{
  "num_hidden_layers": 16,
  "tie_word_embeddings": false,
  "optimizer": "adamw"
}
MLP neurons of a small language model. Each row is named by its layer, matrix (up: input weights; down: output weights) and neuron, and shows model dimensions 80-271. Each number is 500 + 50 x the weight over its row's rms, rounded and kept within 0 to 999. Numbers have three digits each.
After each neuron's rows, "fires before" lists the tokens most often just after its 100 highest values on Wikipedia text that the model never trained on.

L5.up885:467483513460538480673469469460508570478419601489458568443500464503460490489524562496501530543356491529444539480475495506507482498466323548488535512540486648535488492494504513612509468468502574460582450534562487519504397520500525473549490537433531503449473501534525563569494537500436543478578514467410399436490474495524452490604506474526468513459522508543521554505537480481463506480432471466466508492525456483546475527478498443420508613505454506601518513465563442526530474639526574505457462377519442549506512436447546530467450506486477531473445468519537498565393649497484496476
L5.down885:514405498471480516544523562563469414468582487454489578513466516461582488545462525547479520476417558677488467445567443398565525505533411535546549570578497526403464454511474526542484455461601476448520511492482503576472472680500509539486533422472503595518464542503447454520502492623523497445513510526512475475482510485427468440533496492535495434477583500535491528498550591412457487478418546466552477530487423539534580488552483505499463514438497497505539443479499502519534606534478392491520509530512480501471437491575479459587529525490501527468485488540517504481483526546522574599
fires before: " |", "\n", " ", " Apps", " 1", " Goals"

L5.up366:523481502540551576564479536454501480462468473498546449527443539509487523419518525550499517543489423488520462499498471441523527509425557500569503570510458472522585491462570581463450494463525555511493506536530487453502402467465491433460442501581462507486466418482487585488480616423497545525478501463428488493468444479514399523538492482483487458615495497496451598485429493510485502552449488584500522489521476473474518523450596569461480506524481492497514477521538513411546437492528536561467622539455544473486501490530404391561516438455483564504482486528432460621576487507482430474
L5.down366:420557531387560536396542630370518503490491564572464483460496590543464471456394547509540477473535534481564525515597530489547449543510581501360494460538467548493544402527513506565497489432515446408581500520499631633581519497554511467494489509378513536506475518445485488566579560531524474502485394527587541532466514636532466484466490539503524484487489488530571484494471446475494479436482495418501492525531461495606506501527517528488393458472496525483528585487441474518471538657434507493480453483472442505505460458398495477461427488496470429569454547423533548490539499464486537544
fires before: ",", ".", " and", " in", " to"

L10.up1363:522474464510560475532619468572517419481467528519505469499575479621506512538583448525450423533440513482519525414500590533482463497503484464468454524598507498500585503508510466539498430554578434484525542483485436595505519475396564526476435595466435602440478434473539356548512493485501500548481462448505469481573556437506468554500550504401545501543456541472402666482411517505499512464528527567496432448476491516400500485476544535483479482529548515482590453517526540563588530540563527573562478535501475484385536596536580564488553472512563499514453511470456426466427553431508522457
L10.down1363:531414436540533556463508535528512451482514592573467555514535598586483452535526418501529462535570473541537640528569525507526519528488509509479597501488520479483525425507495491528541498516427528485373524423490569503511544462545359553486484527497470541474485460556519543382557469530477530511500506531546412474441508477516502451474515518576478529468531487536500579435504508406473512462445486496531601441520506563515576549447517401550480581538505543588517482520437383513516510502627503535477537548560485436421433536542535505608460519481481529539463509487427441553510501476521442516
fires before: " by", " in", " to", ".", " with", ","

L5.up1100:471458544489493507545465405393405395408537413435504545482487478488490467489525526406498585533474546459357478527538522460517486426605491522482547514568503526444500454566495592427477493452531485538416598504518509613405501472391486496474486456520509467589505423508462476541503492494556502511495417488419482547523495511584528544490509499535507406529448481460484621522508544479458551592524543584497514543543494495527496519481588624455493498544490505459517514552518527517495448525508463534493568569537482438458629468512490534566531483505497500536467478539430567523485550489534405542
L5.down1100:566594561480500433378534491478480441500505424621475516446532537501528584507468524503518496533559464477520505524520625533527493539504475509415462468596453518476547451533506528534448524516436473453542494522498600439471520535557493495519484394390566520321489504525391498541500580616516480501464402568522527607507488515474426529548543486482528465495524507566484519514481502441495575494434493465467507525462456431557522408506534510467486412407518456503528507469495448485523551531504510521499521492523356439493470452540551509404484374498576536545523517525513589459505542541466520499
fires before: ",", ".", " of", " and", " in", " to"

L5.up566:519458544446525476476481485432435461470521420470519423492389562576485575524368508492485480427578559622447429451489447458529373544521530504516548529413619508556519428461513496516470487519468522505502487448573571592479411537452535511505481417502496550468470467502490500557510457458496561560542405484550519455468487468551495468452472493475507569511445511501440525438517538586518515529574538425499473547488563441494452463532559532489413567462488528384498454566501547585525509504496514454559535510594540451571521470424454507442508487521432482530492500488451541368519511495492479458
L5.down566:541617422566517436448544494589516485546559396484527504498496477443490493457555422469523496566522513453512523494411451505516657511405650523494467531476451490518457489439493526482479577547541495494511468515500526418521526463476513460506499548510555444535610485485483510505480509549423465508464542557471481510557424536596525538466483478517610374461508475512540453503471473511455524551482427510475521516476545522386513408378431504507494451481522466525429538537388512480435486430517483427519485499513519455457479451501517519595456422501515538512499497455529505568595572529519521580
fires before: "\n"

L5.up1785:408472518535484522489459566478494491472482447419553397526496610556508515622507410548517520480563531531401416513528574455490403533483553476534556571609536413445475514404500495479520507459480488502509539535522537546428492519526594535480499403504457527542526495510482390528541496423566528442510361354575529481506523636445519537567516520519585519503553460505548573477534453517498458538463474540456456555508437505468519516486522500434427457478518542556525579495472433589502505476468515446554488483521581502579499485526531541510511490507441467563528482545412532511510492491535423480
L5.down1785:520556527503524447465465517572470460574525549486480505455572579478464515593420477517486533548546530462533518482537432560514584461480504539449452504465336549492502513514515475512480480545437520441525521475509527531620492499437551479500509447541541428477488520496499533411533451434486458597540475566539526542531531473540509503439479522524497487516361501498483532545503488572463511467530507466552490455425525498476475421556453525526508461506495483497441483425434468529506537532461579429526470521505458425466450445531563482491501229520509504459550490451479439481588549450499506519
fires before: "\n", ".", " "

L5.up950:566554591493572498498464438468543484554415538470479495530452469538454508543537490475460537509560510510536535439500549570490511471509429490513439514643377590465523474548540418414499458511517432498558426476548501517489457523487460433465585524467510512552520589492444467558522515431476484471521454436542484436517462581471481439508538479546501551509520467500595537493545463553469490496479459442456431618529507490503453480594525539377504526429464514522502442541480538643557593518487621508541453523552505518467475506415649418521489508535569403497532509560431408500457499550483496445
L5.down950:501501560459606518483510596426562502491491503500515598508460588571571491437486449622541528514518510520440498530538557588486435422517481491539521482471333524464597430511503478497578461479481508450568378516398446519571436453454522435521474522437524440467451516585375585584471489533508489414477523513594431426470524580489484518563507497521540535546472492469583550394587497510500468412485469477475484503525537417532509581560488514463459390579528432535485499466506482491540548568482569498465491424478510513448367507506561540446535498494504516387486480605435484524512506518538463488
fires before: " |", "\n"

L10.up464:524505478553534558478528501545534545423475470461434480462534491531497479504523541458503536556519422532471423387451485560505499542513597497511405569475376641480495498425491554467556520513535406518520497417499444486463484547486472498518440550479433531525563442470424352493495528491508544476492497493525503462481464513545538480537615538497559495455430551512536462405611438469534478499567492379502486511520514538440478450591467505541397626494415398487509563477431432581467496484452487516483512497456492516501491588432462519539531434532484552483469487588436446394500364533424507463
L10.down464:503417549463510498586532475483510553472552529607553585530479566506479486476542510458549447504422482551507561439552443515506474529531491597572490518500525424447480393560556512540508452508507505460528509572499510612534525584536541503497456436318586442479484581502500536574537423549457402485560505512458493535447509476515466467630436453494542493550574500546473524488388529439527527448415524522501469543507362428478500466514524519458604381516537527508421486498530514387513528585520551489473538585545581363493472411503484363494481574453442509575532569487552467447618574389472465530
fires before: "-", "\n", "s"

L5.up983:494519519536552472492459565444471481404432408437507450572537512514493579542476473547498479449461566509518483499504469461482438499510436511455482536489502420499582472466430497514543495510554396550579540497545488571517398394418502495518522473562372497455441443518480430516476422488519513535497367501503487515493539510537502419477483532495487556486480550507490572412510485521389509513577482474500484607496512476538429438479499559519415515455515495484604470566492541564574536508407517479472492507596493453559521639526513497554550384529491549525426509540435532412508438598565511481
L5.down983:472628528476483438440443578489528512421515435525516481521490541525530488420511451482537485564576491518504494442522429534504533552568595467530481545488471474505484482478493523497486565646424541491545444456474538442537536539439513524505452493503523439527504481427597538538450566469484518581460501535487525480545462484484502607525540506473507475571479491536470447637595536608593557453485504510546483508490531505491479444449508501499484480511500430500409527482336470505468530502544498546548496472484561457468461325441440573467418466505424500475599511404521535512640514486544487522
fires before: "\n"

L5.up970:410511492541486460512544438463546529473362507487459404532437530525317473558569476445490490522504454459505485490541420471509455362576525574491479488611529480507588505537521491515365457482436514418437556456480387513454550578503397427514532551537525502517457499507441448634502515453548539471510550474478506536511515512527500463501547491468530540535449535515575567471550422514505527462515410464374536518638425401441488531564540546498410421462497569476533468488554531530627532521501554466518556490517509528531494486511552398518534489420562477371498464507557498548512612539506563393
L5.down970:594525524542474474475533479448462526565504540511503561457492528576427571415526511497587507523472564531529507471491507473510455552463517554410559461505633384443462491449484462591556458472515487420499451506427421468512530476495469513502538556527480536524478504608479507515561529457526527462521581531474558450463508511484588484452442515511438585491537512453460613528548474527517599383422486625545481504518524510578539516472527445639503495551530449539499422559474597379495489651538544486492422465454459536474532548472501549462540571480486502447601486612490559471508489548492465447
fires before: " |", ":", " /"

L5.up979:412471576490502508432445501466515553455500406469491472500458436564465596544462499416515512462539563514506519566440564529457444495525496532531546523494578422539504472385477538427490497543464538570384510451526481510438501540461578499548584475536452514449502469477508591503445410393508548520507429444520519469440497471573651545502452504482511427489422506518554560392571453563456548576480464507483494544563545457442474482538456559512389484474469535469487529540390543568499509525490584459552526514500552485512528553520452419511569477510421491498528485500475513453522391537459480494
L5.down979:476552563504592479481455551515546505503486493534535516459456456520471588439536471513497537508503505451480490508428488542472494468440540490463538403433462556554386470525497533500576555557476506457414452493454542441534484517457609517498406491535469494530496458503534475502539496523476479534474512593472471527522468490623548544436524486496612457462516474533575613440527472598493523451513580518503540504469739397527511427471520519419472550511547482499507495495413463480516485457438550482549551447510605458485420473492477532542395358497604525540508527365518605505639590518434454554
fires before: "\n", "-"

L5.up1353:489333521525511541471434487475490499425491494483534501552557478660468541529458460535439533498501499498523507422563508557485480552517462390513452496488430508427513436562463528515498504513495535505526440503482473479496474574393470365515500550492479524471522476519488413584436509510460535464479460474565497457563464562552529407522555507511484498564509498479505527510491538494542465445567528500420530539485478537522496526707510585471501505508471597297555594476653433551576455526554550564472599529517482464522516519522530482489498540527462445540549492518483460493596485514488471436
L5.down1353:587503555466542560430537538477521500545392417502434662506507595463570509421614544523532525493410517440550494541470570422549539417566548472484594482546406441534507504440506506568498543526363541539571562528438520502552495557525535575505478493454483605394462494483403506572439474685510544521524431574437559573443461497540502487471533508516496498389530476531483422503496534496531539493536467571411559482483456540480546682491561452513459514505475473478544519545547457515468447600429448532468520530517503440449507471512506453618485533510481492594488507528556457502484507528574456464
fires before: " of", " to", ",", ".", "s"

L5.up1214:446479509463433524608575398465507568507350497460436446503470519469560455542386529419506535553521450516404398411456494467496490431560619473576536521529552426544606570449456583477497490483397547517420574444517500590393467492422545539479534457439499472542486441552573509578571517424516550459506501487464506547536497498577520526560670543517538548631479500509527549519523480473569486469466509510469609470545487507614544532540478506515505463563462409501569562534556477518496492602569560499494561462446478521545577541509531455480607549444484544339415512479497485482451479517475494415
L5.down1214:524500497516509408504505523415461491443437498523511494536513511481445480470507499445477502543508495421568496485496519498441507501509545458546431523535464524490540496497489583395499462460448506524531562453521456451459551451489471486482459525522488504522408398553494496512445489391492521534511530476399405508443483502610489498518512498504544514512498505534496486446553479563510513516494572546552464429499530535549498469449542523481477527465522502501566489493522530550511557513497627513524501466341549493459497543510529443485586497477491465464542512574539465462623492511452502450
fires before: " |", ":", "ed"

L5.up1581:524478523491528502545514393450493503482412509511513466533522534484395515571511456527502488526533500495437497498449372540557457478510473515428525500574512456539473585498499500513426444483508489410378514472496455562373524595483503452478506512503531564459443493481481456517531543489511517442541495458456438584355485516459507419519499511556545445655517472483513547511583423490569553525519469473425490490541496399395494525598523512519485539456445538469451564459527496557548613659526540483550482488463490553412491541497607355460536394460482509436413518486521512616510581514466431447
L5.down1581:462466570512448479311404442472502452518507505481637395490462513537511451471519430507590498520500634442476509497496517482508515464503498547492504459568474472446536506513479531500454574531500593413454435499526550501531604557559415536477486558486499434466452485392428424571454540483550446498501473501458487447472539621533468427511520502514562572573472540507487495546502525487524475477458485471407499495527518445541535480450502548562441566565533531543498492473534514485492483422447557503515520423435603464515450476457518647495471453504546524473556491430484557516539518422463446553
fires before: " |", ":", " for", "\n"

L5.up1018:390506496476571387496591493448445394451542505487487408439475585509504586454468486484503494483496524522487503459458492534529464484497499504516480518480445521469581459515568515478513517496493410487595538524393534429473462430400529456434502491542494601550481529493447410554470448455543524533491498447507520497496402439530474522544469468506482477492486479519498476424542490534404530485522551525562559466503528441517355489595556645538447606482497459449541539529515544447557471508473472455442562509558454497489505644539529492516460431505491479561485508528481555495558565523490415511
L5.down1018:448501550609501467450393555585512500533482473526556508476492563483519455566517539475504478552560548559500466576628438447560401537466509492405548443529433534543470507520490553477472529504502488397504518527579553457597439513540469440519519444460460550473504513436491559503501555537472473575500472550504577531500522487442515497520501487503514512523481500498625509570507474553485473504438534512540479515506410506494524490493497485496481442440470508508509511399499525507479509520564454559542539507548401437368424459518505435497487484497556463564496484453509486547464456514562540556
fires before: ",", ".", " and", "s", "\n"